config.yaml
num_hidden_layers: 12
hidden_size: 192
num_attention_heads: 6
num_key_value_heads: 6
head_dim: 32
intermediate_size: 448
vocab_size: 2048
hidden_act: "swiglu"
norm: "rmsnorm"
norm_place: "pre"
norm_eps: 1e-05
positions: "rope"
rope_theta: 10000.0
rope_fraction: 1.0
qk_norm: false
attn_scale: 0.177
bias: "qkv"
tie_word_embeddings: false
parallel_block: false
init: "normal"
init_std_qkv: 0.0217
init_std_o: 0.00444
init_std_up: 0.0217
init_std_down: 0.00444
optimizer: "adamw"
learning_rate: 0.00178
lr_mult_up: 1.33
beta1: 0.9
beta2: 0.98
lr_head: 0.00541
max_grad_norm: 2.0
warmup_steps: 278
schedule: "wsd"
decay_fraction: 0.769
decay_shape: "linear"
final_lr_fraction: 0.05
batch_tokens: 16384
max_seq_len: 1024
doc_mask: true
train_tokens: 123600000
max_steps: 7544
dataset: "wikipedia_en"
MLP neurons of a small language model. Each row is named by its layer, matrix (gate and up: input weights) and neuron, and shows model dimensions 48-143. Each number is 128 + 24 x the weight over its row's rms, rounded and kept within 0 to 255. Numbers have three digits each. A neuron's up and down rows have the sign that makes its largest values positive.
After each neuron's rows, "fires on" lists the tokens most often at its 100 highest values on Wikipedia text that the model never trained on.

L2.gate394:123133097111136106145117109120148132129133157145096113097100147129116083071114156125148113144136108115106086119124132106145146119115157130149107071091084109126103090132109112115135129151092139123117168077148163093094111087142175148124152097117134131132143099132079131136124143113138151107
L2.up394:103145153160119112145148130147142118135113130114096116122136113135133099142118125131070090114137118124122145124174117134123147110121138119140077109105091139146093113137132136146105133144130097139133105075144125110141094133098154184126120139117105134161120138135129126078147192067149154116
fires on: "\n\n", "ther"

L8.gate439:179129144178177126131114116089165157167105147151146165117100103091082150121116158121105110119139127104099156094124106125135138100157152109125121100149119152143125164089155109094160125110117141142133149146133113111121134097132146121165138134137139104076128133131123148127149108072161090169
L8.up439:124125120173126129109121130090089111132162143139142129104121112171107097096140112178163075160143188127094068166090155136145166114109099102149098099166129143153183139127121118150173109153115122115130148126131159140142121132066116118136126064107171093103134120147102117125109131132150165156
fires on: "is", "us", "on", "z", "ur"

L5.gate321:145156138106153181161157084118139128164114106142098118099111101076121114093096115126101130156088097123087143123098113146090125090128138181150137112169133073132135125086101138133139126141128111122115144119107144156142113160170132125106080125151101121149139177092096105162133101119133145109
L5.up321:119133129117142130165127138111129184123133123154180146113112092130144160116102134112079124138128091116106135134135113109119107085120143162136093103180105148191129162116103094139098156169168119108124161135104132096145131117130106101115138126119117111140150107156109173114129153120130148133
fires on: "ight", "ail", "n", "ance", "ast", "d"

L8.gate383:136153130114149139132160113090112099144125098108167141122111144128157106145120126130132148170133153130065128147114163158107102148120155183144140145110107102120141168098143115144108101151105132115121132146109127109125099201170110139121137149154158162081128102096119095087114129145111186183
L8.up383:094092135131124112125107113105099099170159144136152120098167137126123095087139128127093125179128154139133110115122139125172140097095115093089152151073138155120117157115112118141122161157140112152157148138081120144082143154160142144157078172149135151107140067128148123125150122131099152142
fires on: "av", "f", "v", "ur", "m", "r"

L3.gate106:149162136115144156066191127111156141139149132133151113145125151131162123122126151156119131139140115129087087103120113131082130096130151134160136125140174115157138160091114128142108149104136160143144128075128122132137116127150131090111134081142131098121101117108116110098128125117122089147
L3.up106:102160127145109116089131098105098114117110155135130139135148137131104134116130134141120140127107162171125161155126164134113144107132080112123142140158110168132160116128129113144115135141115154136125196103110136132097106112161138129126118111133091067086158095111133149067128113136109147145
fires on: "us", " Total", "ur", "ual", "ub", "ir"

L2.gate287:110179099104143134135140119099100116136143143087132077092146121094160106125112158113136158117094139098089135164108132103151145133136125118124096126114154091128034113133138122147157161133084127145100128122178109123142116126120135158057112121144122164127097119136145116136126088087125108093
L2.up287:103190122136146157105119102121120133133109139111098138121144163125160117102123134113121145139101126165107156108086145108122142167104145133130072102083115104147127110112132154134131121123090104118103111146139104134101102154200128122120129169109107084106122126138157188167089164115072100092
fires on: "or", "ou", "ors", "yl", "ip", "ate"

L2.gate89:121163106155165129110117107130118123136144123114159181113101124141133094124109147130160154129142093146091128171092151101136106116155086177084147108119096137150153155096160174114120122143097097126095142167146123105101116158094099157140080163152152127119136075094150171145124157139134136113
L2.up89:117148136132104112106114139132102129156108152074145133114135142114157122088116131140140128135093128109115115142063137090139137164131114080131115117147100138155067119182149133140129123155088127131137133117169094123126174155116158146144124110111058113108139113143158108128130117122138157132
fires on: "or", " of", "all", " in", "hern"

L3.gate127:120130140134182114146115103126163143127095160091134153101138114106139132097124095142157162145115105188134132108128132124115123138146124137156114130140094110114138134108138112163127124148097114132140152121107107084139154131127153087124074091112075094154148127161088152136185147184101139155
L3.up127:126119131146157163120147153175148115129128134141127121119154196113153161124162136062128141151113153132152116178121146127125120147129127131099125135128125139133145085128126136105161135138162183141135128113141158114138145141118139094088140161148092143091103109151151205145119091166102126159
fires on: "ial", "e", "ro", "t", "y"

L3.gate10:114112098105139184144110073099106122152124109132139153122100108082144107101100099130072126152060144108085108146122139118101123106133143142148094114174110151132130124062118127124118158174083083132118146097168129132138124141155126099097129166166118122154143112097143092146123153097137100127
L3.up10:118096123159162100156105096147092145139147137131149160115135110154137146092125111126147111141118122137132125121127125154143123093100118119096128131183119090124149130139142112067114108109169104132121174092106148164124138093108135118072137128108110124111111095091128141141123129117132087127
fires on: "et", "ed", "ast", "ail", "mp", " following"

L8.gate258:092149112132145108151119121093119101145133137119178168135126118143159168160119075142112158111098105154130128135100146101108131151162153142183164082139116123125123114095134122099139121119174095144123102130185147134105130146109143092139167107146138112085174129106113120093179129127158106129
L8.up258:090166122188094114120148107150145120146109133109110110110159129119123110134146100091137147119064110125111106148152143113142135159083118141116120137147112136137120086130102115080131123124132126131159120160134126122143154158126135121130127125083124136145140111120093109138179125163145130085
fires on: "o", " No", " Co", " Mo", " no"

L3.gate121:132161095145167149127154129082117155147160155111165136171126131178097155128119158143137140167119082148105071125142124123146187131129136139123136112160100092199125170136147144109108129102090102143127153132142150102142170093145139085114116112159099114098129095159104121123146065129114123141
L3.up121:127144112147143112134130146054157120132139097162185115134099158151103145119100112153124117124127141174102101159170126131142147155108128156144147079141124113095098136124154142123127107157084131132140186154144104109109131126149139117164172137098151110106151189145119092117106152144136124112
fires on: "red", "ed", "ide", "ing", " medal", "ran"

L3.gate110:142138155114138089143120140133129110132149134143144128126143128108110102108110126174113113145174100144120079146100141148095111127136123181135116150133128065149166091140160128131129121116121143121112119075145137114157114155134121125141121111084154153135167068147137104098114133162152119119
L3.up110:156120137179097129098112117151100179101168140102098146100089142107147148124159099144146157167126114105121132122131097109148061148106142120092127184128146112086118131159119088137129065159134142143132107107133113116175124111115154150113136138116145104145167106099108140132100127099115144122
fires on: " ind", "ome", "our", "ography", "ther", " Ind"

L5.gate95:097108127121119097151124139080095123196152131117108124121095108132103147143147098136076116148152132150078118134102127147115134113104190115179113091071135157128115126079137135097147131153106113115118170112171165138156133101103112118127127120117123105085112119131118105115128109100177140144
L5.up95:122092155125108129186142134122118146131140093124105080115122140121144128144120109150109099164099194111077110129150124142110135083088151152136135116053105176159144111118121173074078130143118113124130122094153152121114128130157113140166116121090114163155127135135129098108127168105139149136
fires on: "\n\n", "021", "016", "uring", "022"

L8.gate13:213166118160159140117141096128129180134111146128166121143132132104103152150116145142126136141099080140112129141119160111131099106161121135180067142170085158095114127096122097129136096124148138122056109134118153096121094081087124148167140138132162117135130102129165126174147131148119150145
L8.up13:180112131143147086112166154128134163182139172148138141133162142162118174149155135074171108107150131149133173160152127142107142154145121116135104149152133138143165132121129080126129092100133100134105104188162141114108123083107108154110125116135133098118145136152179144159127126086104117124
fires on: "m", "cl", "ry", "ol", "on", "t"

L9.gate120:160111167135130117084115102103106116126129131113096135133117085143156136145118151154122136160135085104146131140113136098146102120139130103133151167176126100141138171106105097099116138114157147126088137105089139123144122133182111111090130097098119127125137108097117128142179124133122126124
L9.up120:130131162100159107103102127099150143141126128147119157079160135096089153143110125169138154136140144094140100118114142078133135150113129123114133127104144120113159134116144160137126144179142127068153094116110161085112129112126145116151108126110130129117132120103106124128104115108097134144
fires on: " |", "i", "op", " St", "uk", " /"

L5.gate281:138150111119145126185177136087129105170142122107121126110123124180173151123119129165101139122115133138092110159131127155118129086147145174134087102117119133123095163095129074082122113155087132142114115117150111076125114175143132135160085130178145182129126163158128122158120070140159094140
L5.up281:147132089129158121169128169112120108141194124112124149095134158154123114104144127146117093097110128137122130177127138180132108108101111121110104111112124101133119123115092095102135108162080141133118123117145092082142161182165136169126119144135133200117147130096129122113118106140155132131
fires on: "ed", "r", "ur", " Born"

L5.gate360:122162106103125097164139048145137128150114140113114183128138123124146141153126099102110119094113065111097137154110159130077097171170114114141141134182086112130103125128114125096152104119155158152103184120110110129147161124128122118120101126145135144145143130095111124101151094134166132128
L5.up360:131142127098123139138160192152138111111109133109173162154096100149120156119128122096138152097134137099149141178121164133123146152126144119168103153091138149133160121132127147163154132102111151165122128125158134147138145098111081150144150171157088133104081135122105111164104146114111159116
fires on: "s", "d", "z", "n", "Z", "t"

L5.gate128:113156154175124077165156121139140117147119151145118150089154154129096131125141165128152175146131150138095122132152114085137148158139151155131152133126147082149125104143125125097164091107128128109112147141104160072135105138134128108109129107180130113107085127107154187148129129135132158098
L5.up128:096127153166147170179129068100159102156133143119095079098124128182124144172120087098136128115135149167091128146122141122120120131121113147112115096102150129128114125112120125158109148124130119115134100176119121095141139127161117125077121107111102147124148149121139132113163124155118157142
fires on: "ess", " P", "ing", "om", " —", " "

L2.gate272:102151114149136126102151091161122126125156095124146148108118121153068133123137139145078148127097133118143133144119150125139106073117105128120083130122124114156119153113128194158158145128139137130111127093127152144134123107120134168100140096162117112123153113101120127131143069124154149124
L2.up272:162116153090168102136110103151105154132180130155162107170150137127130128121098164125126131111124102131132107115118092113136119110149094124134157164170126129119162187123142150088114118080078097111136079097117105126101110144134132109096172122133213118097121114123148107169120126158087069138
fires on: "ed", "n", "ic", "ess"

L8.gate384:105144109100136167137153123109079122144125173113109146143098117107127099165078107171129134151118142136140129110140134074083135162102148129169089113151138093145136119140153152161115163141113090198110120105117120128150120130089137141138112163140156141121122094124165144101130143094110116102
L8.up384:148191129131166100145142116095107128142134111118142101131104120080104102116125100151145141154121118144116156142106090129131108158115145106150138112154139142109130098140158165135131143141118122149193125153136125110093147113118148122099143149113169155145114115088147115101097142133140115092
fires on: "ou", " O", "u", "ul", "im", "ol"

L8.gate301:139138103166106142132142125150083108112134158090133100120105112098095117109093140119153121146150102087093082162120161082138154157151146167166066112122155142135089143104155125159145121122140140144145133123179121105127171124080138114144118132147141171130084084130075088142091100120124163111
L8.up301:130145110128076124157127136159101151146077113141142093139136103098096063131119148134107093134135117110115105121130154115126148138126151161111116170162140120092146111095124098126147109121161115115182123134130115107121145108125119148108143156137103181141095143158077171124139144141093102135
fires on: " Sh", "|---|---|---|---", " Year", "ast", "as", "ree"

L2.gate207:100099100106137133099158126111112101072158110096084113065102081093147126094136125161148150157189093158126131131083121138117116093122164116203094141123133138102102115132106177120123134108119136112143158100144136086174129137105115102087118098127144138108146110141135118119164144130152105141
L2.up207:115099099107103141119141150143146131100173105098118105065154116127124128096163117135154111125179105126157109119123108138135093109118113090119112129144136126121099127148081172095141125096121178134160164098146138087185159146112126128072131134089122131105149136131140103106141135113171082129
fires on: " Europe", "989", " India", "993", "ain", " Australia"

L3.gate428:134174062140096159139127095078076120117142153059110122139166130090108135124112116101117140142141144110088127163154131128127131143122111093158105125157135116098092126120149134118142113101126164112108177167106134136159102112104147071137143161169111147081165147092127127113099076147150088152
L3.up428:118168127104134104110150162156109088092129107110148114117113119089140103156123133130119119117140135114099141126112159116087107121120116121123099132112095124164119088145090143110126117115092148144158176152160117147127175168083099113126140149173161151125069100123124123134128099110134126144
fires on: " sp", " Sp"

L2.gate125:127133116107110109118094088152138126161097097103149104129158136125152130116131125142110153108140116152141112152129125156129098132144122172136181135145128159135130119149168125128139130129127105123135121125140107155086097147126190108100093117161141103127153108206153146141135136124101107107
L2.up125:171130076156127105135128142055120132117131165091155122151160137156123111110107120164124127122123138098088156117130146133118133118138107139118117107119123140102173145087131081131113138119173130144144110117163131088129105095076109138118113136128100161159140096091147156122134160132137131096
fires on: "|---|---|---|---", "==", "el", "|---|---", "ab"

L5.gate216:110146116120135092135114129117110068146133123175147118102087082102137130122117086157159124127085103139104128112124137145126144160136101123129149126115084095090082125089154097113105130176145083114125117151158163124098116148139162102164125118166108154142151057154143114160148160093138131113
L5.up216:093125124123150120133076153147164116116092103159101151122094124116139137148180102091127110101075135133099132118075137138177136185155115140120139114088108111103139139116174109125167134135150108120145173166129101119107147140167137093149183153157141145157108123137126099126106118113134120106
fires on: "c", "o", " No", "ant", "r", " Mo"

L3.gate173:119127163131080099164117124124119154137136109142141168144127144091147132122118111159088110124124116088093115094121122096125122116138136148170148151120092104108104110131177114150131137117088153149110158120146127146145154117135128160148178136111179158131104138152139115141156092104108115130
L3.up173:101114131170110119115128124151131113164113138145175179096117131122080156146118120140113163106094098146114155114095164090088143147124098192111109170155156141139135097133139139121146161130124111104137124147144146144106153110112171110182100107123136121160195104142152104168122096125130111148
fires on: "ation", "ell", "it", "ard", "ull"

L2.gate192:133125145119134117149175165141214158122123113148116104144115114131127132104131114143126101125161115119110132155098100142074162122144143179095126117117132154122091139157107149173141146126102134119123110157091146169104115176094096138109112113093119117158146110124134126116134129148144154143
L2.up192:157133134131128114106102144139158144112128146123102121125114184170123131120116131165145109101099149166154170101140137072152156102106143102124172109091154113127147130145120106136151157136084144093128110108136069159133169107149166176145119108158115102130093165100135116144102147134107080180
fires on: "ol", "nd", "art", "s", "ad", "b"

L5.gate409:107154185144128156123131160109125126132129141200138136139083110141117122112103170197107165103135099110081130100103152120149163108125153154132146127140087097094129140092111086168141094150133093090153106099149100085141143142144103132113161085122130121101139094140131089147129123085157127143
L5.up409:134141167180155110110168140136168146111161161123123136132161120128126103087143130157097101110136108123115115147124076086164126086121132133109158143132121126103139145123119133132145106104166178109161158113087133089158168116110100154155153131101116127163069171121145097128131150130162146120
fires on: " act", " group", " band", " club", " music"

L5.gate311:115102150128116105164112115115165155134153141145165149119069122111090084121123107144123081125110085136139114123112117138119172103172149151138109105097074125124130116121155119109162122112133166123098135138092146129114175102122115152164115147093116110136117109173120162093167130089160144087
L5.up311:134119176188141135183138109131131142173102104143158134115137131137128149165107146075127097132121161127103118122160121106123142118124121130148097096145104115082110152152139143164124128125154137135125133086098098139102115079160126111137201094135124134134110126128105157131128116114150124125
fires on: "ar", "in", "ill", "ach", "aj"

L9.gate395:164096157142146131107106132096106144134163114127135099181098109097123150126106147159123118121143151081120100182135147145142116143145136116170132139135130177166112127133164140165110111138144131134106169107102149174125136120125078116107113121138124091109122100135120174110104124162099122145
L9.up395:100109088145103122108131170149157124172169121133129118134149147136099140159156135097125150118138126139113116120091152092123082146081171130106136133141152156133133132098130118155092104126144142080167153113133106158146109134125159151148126073123129108109172089161146149124106157129095140119
fires on: "'", "’", "as"

L3.gate364:130088111131104095150135158126163158114093136130133130112153084121129135114115092156054067141167149135110113129122125140107135092147133122168168110177130122129177109105146111128150145132139115102126166163141128123097132135084113117145162122159136124166087091132109139117153134110126151150
L3.up364:123136157116120140161126139130139131135110081143173091100068088140153123149094121107138144101125130091124100086129178075137148143158144159116120111153119171100095115066112143155171094167161131131087152128088156176091102134118115137076146129146085164137112113133120126112093102128093107113
fires on: "ell", "el", "igh", "ach", "in"

L5.gate307:102123099107108106106163086127098153120088123106155146160093164121153123116174099124102163149136100118137108120127110146105080141145111149129098129119131100113078154102125131153122113135103114120090186142088153096190138086132140124155158136139132105129134097096099129122062167120134175108
L5.up307:123110106131131067089120156141107121131169132151156129091135132159106121145122075154139142126137123111157136157118147107128169146120105129132145095104091117076127128125163142092139149126105136136123129139131099111077120147109160097096131132108124173115114115153152115086104111129140129114
fires on: "e", "le", "ur", "enn", "w", "ue"

L5.gate33:115133125114150090113143081076093097151143129163129098104124092121116160164096137144110137170164115146129106097123117119095133081106155126128093151103126137104100132091133146129103112138134102121153104086153146134187109102136123087148125112156140107108113151137115122140170078129142127122
L5.up33:115101133108162117142151117124100077123147103168162109091121131129147110138112114173126104148121152096134118068121106128109115086026108126026123120097118104125136138123074164126076133143142105101163057110126131125124101132155115115129106096103124126133149118115116116153121132146103139119
fires on: ",", "),", "\n", "\n\n", "\".", " by"

L9.gate446:122136135104157119155113163137095117117118164109109114164150118149179150140151109085151103151173175137158109124148175127109081091122120130113134136176126168100114125155159131183097147149129140140151149105118124178141146117135120122152105145155173073123102115110134185139121137137108102140
L9.up446:123146073138165089144152101117166138173130116131143041106157126082124136098124132097126145099131130122100077085114137099119113172111101147133111122107143152138137140135082150135153121132098139096130142139111111129151125125161113124166161166116145119099154124084139156109111139111118161061
fires on: "'", "h"

L2.gate397:111109084088146144174161105125118138134117158121114125122136139110091136129133138086152107143128115127109150081147132116118155114127161104112097121107178115168062147150131135087149125122161104168147194106147144088151110112150091123093079113147123137096138134156091174146110116129097112123
L2.up397:104129082111130165121123106135125085132113143097148103094135158146156146145111115148156170131118087129165134148077123132092106154141120164116148126152127110113123136099101122117148131140137110161100157145142108127131154119117155120076081111115105137117196153136162128134114089168126067116
fires on: "and", ":", "ing", "ory", "ip", "ess"

L9.gate128:108115132170131168105171143137123103157060169165098126157142132070126113160156142113147119106137155175127095133109133090115113146104138143153110139153123139100126154146135161166089156122094150120119135157137146142122112127121099141119114130119147075128139089112114166122130123123125142177
L9.up128:150173100114157152097129115113138124148098139130145106152131149151125115156091121114142095131106164076087145150147136116098124117139085164132100130135123126142113116141158120088124107155134138143164156089132128128124146118152137105117158143121099115138142112141084143134132146144175178114
fires on: "al", "ial", "(", "ific", "ual"

L5.gate12:140125131162114180155136155111082135117152165119120118168189113109148095128120088159120104110168091129141103120153111140124102153135132114139104171146109105141142122155142131111139141103080071113152137082132135139151068151154088096187114105118165122159135158180133078152117141124111146099
L5.up12:115128105095131151145137143105111114051149146138114132195141110117136091108188112190089103107170116129127112140145151139116123122119128149111167113094095132139180123132125115131099147128117144101124105143123141127141149125112111107163116092144151112078122116124119137132151138170131127103
fires on: "ost", "ast", "ib", "inal", "uch"

L5.gate430:138131109126120082085138131115172142133115140159079142144141131092127118111128136108146149119131152131125069106135128106117151112170132110102136124076134189145118145135149168104136132097164121114109141134155148097126128147126130117108164118130123122090107091092139150138129123148115159112
L5.up430:135184136129135154116106077154108144127126135113132126127126145101101117073158110103145129139117086115159110107125093088191101115136124136118126143142116153101089152154119122109146131138141089105133079154150170108137103125096128083139118132120113092106136131100118178098132077170146113094
fires on: "ar", "all", "est", "en"

L2.gate443:130113144118117152128148145136112148158154166137108108087104113120111095126139133136151115110145103133108118123075149088080166114132164112175095110119109137130098076111178120149123119087101166166126135120102130144153089069119132114152153124146096079129136119132101156140115115114162110119
L2.up443:127112121141099169103133156186137147144152159128178135115107132102119102114127146137156050113122094106154104084050136139122123169087123124119143128130109114105150101143106143107090081083125153136109107141094158165167132109133132131151125120098138121095146113138145145165148137117129104169
fires on: "}", "E", "are", "ase"

L9.gate129:138121131128145181137104162115115166148148157086082096160108122116102191115125135122131112111115104129139111118076128152112147131133123112147086137103158141139124126129162114134142072138111181112097165106129128126130107097110097152160113127102184131144141091127143176121087086096103162109
L9.up129:162136141148144174147135133135156152170134054126136092110114123124121116159134134146098156132122131127117124098142143118125145131152099110087163116085116134174122165138143101130130107139173105153126096156153109121122077120098143082135144127143118136118135125103162141152107099130158081079
fires on: "el", "il", "ur", "g", "ch"

L3.gate304:121162115121140127157174085124121126133086077138155121121087144111121117103132125126151140124126118122096139095099152141142088146102129132150100138134113103112085154098109126158108158106105128104109139090155128107117119129169149127137177134145154144114085095116169159122125137155104116138
L3.up304:132137112128124170098135105134168168106096111149172097168113121136156123114168106146111152129096111120121130134126136075142145124104133127138131113129120172108102142100157141159106115126104126107168115139120160083113122112143128101172160114078147143092103161131147141134139146123106148123
fires on: "A", " S", "C", "ome", "ts"

L2.gate232:114141147099126151118113132069127128116165155143136134136159121113154183142105112133148131129165104161155084148114133154152149157106145100111142137087146206123163126149142118147133147157176093110126130126121130088152154106136142084105150137121178099127111159122101123103055118151117101111
L2.up232:109127135125179091114145121142137115156131111166131115151145118097156079126071143150128118191149076142100140125113116070148118142087146104108136141138182106118147149119083145111115124090136116141181123145144120116154114137117123106110163121103195188152131116109110121131136116109103127120
fires on: ").", ",", ".", "\n\n", "av", "),"

L9.gate143:114146131107161115103087127112124157112118142129146079123093143098130126136155117119107125126138110157135127131089127136118174123156145139130132148123071151140128170139153114151078142153063095113079165113137144115122104145099105109149096123164171102098125094138091181123171128107114138127
L9.up143:095127139148163100122147143129117142091082074118149137122107171102165115139115093109124079111103135158111143144114119143164130131125094126087126086076127135158104125126122169114105094182108097130130121096114100147125109140142123126149067119145113142136124127092114132139099139114093111081
fires on: " at", " in", "ing", " of"

L8.gate180:104129101138128124122144121126078153129120141121135163122128111099087080101065144148088153170150145151139114122112124091107085093113155156131093084151153146145109124147151121109099137146124118108131144119123158143110107137096159137083131122103129114115126132113126111117123105152124136122
L8.up180:127123090136154120099177115138121139118090114150138136117182145124156104145130099148143101149098156098115136107167096106152114126092114164140147103129147123107143106132140132132158156160150077108182119086131125171126132130157134179103135124096116169125128100142131141113118110124145157125
fires on: " I", "I", "ou", "el", " O", " U"

L5.gate76:118146098122165135125139115080128114162124152136138105099094140077139141129149101141131149171112126160081116116121140168110136095124186138133127169131142120147111121117137129152126119132139081108139107183164123129099129139108129115126135114146148109077169143138102169132133138125127150150
L5.up76:131119156122137173130144069153176129161127082131126112101199143148144117125106119117152150150126106116114135154111104172113154165075158144110139091084164121112092152117127090114085132111129145133138119123112140172091099115101106095111147122095119143123136121149130084121132081138080150103
fires on: ",", " also", " it", "\n\n"

L2.gate69:127114085125119120103142100080127148098134128152174140120119108162163134091135108132133124123151122126090089145173147123139122061113150155123114115141113100189139187109101117120120135155133140132121099125111166138128096147145082110123126126078133094070152093099113104143146097120144082123
L2.up69:129137166161118136125122083159145147146134110148146123098108141106153142102129157130126152131126109129146107132135098143135156133153133121143191120151133118131132163137141114120129125134121099108125159122097089134116089125122135108124118122162186122127198136179108158162147133150107071121
fires on: " part", "ed", "0"

L3.gate447:117114170118154125147113125110143096132124158166138129080074116096148151128114147120143120095103101150141152132144134154128123076112131108149133113134130133141141139145128095137104183116141147115170156065104140116145141176161120161149148119135131132161118125140092169151130129129121111127
L3.up447:109122163103095190168117181114142129090114134147081145143127131168080144094166115129137155130167158094107122136146127103150151138118126130086121163127164126153132138120136114160125176143152141140116118139114111129120104122116098151155140111130134095130146143140079157138129169141091164113
fires on: "ed", "ing", "om", "ak", "ered"

L2.gate299:158129136154098108102116109124105125111119170112083119130130137083077145148109120142106125158155104172125126118060117138114126100142179127127109124146102134123126130110141114121134183153098082116148116108167137113142148172094130072120110126149143110114103112170153106114145114116164174171
L2.up299:180093129135106110096129129181169166129111135120141124142126157122108148143110138104122104089134107123131095129136128108130117097140087149041164135154109122131134158129113164092172145118107125153128127126124111112149150164113108095102118141092086122130113130165157094137102101137151123134
fires on: " sy", " Record", " Best", " Cal"

L2.gate92:159186157141118139146151143117127141102122150140158115141139107121134125150143139111081115110150095149119133129139148133127150078161189146141105126165126147103155120103136093148114134088144098107141133136142102083154157124093088103126134131132193098120124115091152138088168128107136102115
L2.up92:151169163112143110109118113141149142108111149131156128141146123149152111123138109127111122130160069160178149114110142110165124112157143135101166165177130140099182148129104119123114122089152140121135104128105118072161146112125084101135148123113179096127114117122141106114142154124115085130
fires on: " team", " film", " club", " band", " book", " album"

L8.gate69:133134167092134155139161132099141155131171135126133156114095138134091130093118103124125188174134112120092093102105106085147088149118149127122130149130087123153085141090098104126117111105157109127121150113133111126107104143121166132131096165153153183103150132121131121122077083173105147084
L8.up69:148133152123126118101082127103120140122152172133163139132141145124126106114121149103152081113114101140153164093118121079139192144140126103114131124126103144131118128086119129158132127159116109136159066157143088093096123108154146114151094190123138147132095146113121103136113129114103138088
fires on: "om", "k", " early", "ast", " to", "est"

L5.gate198:131132147114118162120109091132115151195137113089131123165058112135089135106129087126123118129115132138120100146136119108146163098096109166112119123147125124104087165156141092107127155155123116115111141119112134137117113143109115183115182171113126144111081081142167124140139120131145070107
L5.up198:140130150142109150086114148144105142170120147138111154137152117076137118175121098138130146146161153121159097132142125123164110142116126121104125108112145161147113080169115107117123113103151143107154139114105140109150160102081164131095142135111193074100151110101107182099134109104098125125
fires on: "'", " record", "ort", "ze"

L2.gate55:088140122120126152104131106129096129142138146127099125098101133106140141124136162155103110127182093133112159144095100130115109119124182143188084124144140136092105101147175116177133150156119151125145131076149135149164118134136145141151173144096179080118123136134095102133155135116158106133
L2.up55:113101142137104135082140114135136160097127140139119125099082137107111127155144138131130103121142120105159149099169115126135115130083099140104139131111117101118166136152113142121101139140137146118142044124097126109158118137168159108153143115064121124134122144120092103133131166112143123134
fires on: "als", "L", "*", "R", "}", "E"

L5.gate441:091134118098138125182115077156097122104161150111107125142109087117171175105128099133116177124118104109070148119114104140133171139133153148175120174144094113090123120107100089158108085145139107125149128146117135156136132192132096181099126125105110102145111095143084097132129106145130161159
L5.up441:101126172147155120115102162144137156141197155127106135121139129116116155154131124141165134064102133122102139116140107129169150135102108083136147151130143109130136132134126148168123118129151146124178136135096119122141108147118157087124133101097094144122098113132091130119091108172170123137
fires on: ")", "ence", "f", "ation", "own", "ity"

L3.gate347:122129117127131127133130082107131088149160077115152093107157103123147091137091121152160167141079095096097106125113146124123167142124103100163122121097130135103103091160140121122129107136076129173115115073095149134100094082143124105110105125144152155150114097092132151134113141111066134127
L3.up347:153142113154113160121100114142116103151134116128088104167111176130107117127100139173142112122117122131125137098138147085105117089096119133104090151097122137105090120155116155168127120142115157146140103093176152113113091136161129148130081134111106124140098096114156129142084157143108146139
fires on: "il", "ou", "\n\n", "a", "ad"

L8.gate72:106129148122163131100115143108163124131133155135112095144125132140162131122143079119130117126089106170155156177072109119114132118130141105131131138156125149155148150134114105142110152110135123132142118179140065109106136090080139125151130116137138147115148098132097177100144114128156152111
L8.up72:149139119109124074123150165057133104141109151087135098141144128142144134151119161110106132130144117110095202123144112124118091110141146109107071147096145145101172125124146122141123123116090081135179112155149126144143155161080139141106113120152132134115140093096140087118106169123169128105
fires on: "or", "el", "m", " p", "ab", "arm"

L8.gate48:122161105112114105109115121126105133152113161118121122113130050137132105143156152168145193132123128113160130087117134118089107111181153119180126143153138165114111116115123115126161137085137162124117138106126128123114093097130106126112171121140139084135092112153114139136119084146115089116
L8.up48:142123122110130127114136121128123142198141185147123122129147092130132128142120155165149177124116117135172097097115143106131105124130138107141133161139159132135134123081089103129150108090132132153107112143111128109152096084165119093127150076127092140067113118099092144153101093134115147107
fires on: "an", "ie", "t", "ry", "ard", "y"

L3.gate7:113101111149124142168113090132172146145126139170116134140133120134155139136113165119091130131095075150146095140104073131081143122102152135151185151148083150135171133151098129161131124132123104140140130141145127177162127152149121120149097173091145117159144096105152145140128128126058124128
L3.up7:141108108146137131165084088158157130172115153145096110141155158094124127153147146105088114122084135153126121123138098147092127094107158135145126142097103134082125103158138176070135144130141103133135148146123077155151113100154164118156107164137152111144119129092114108148130125168130091141
fires on: "all", "art", "est", "ad", "am"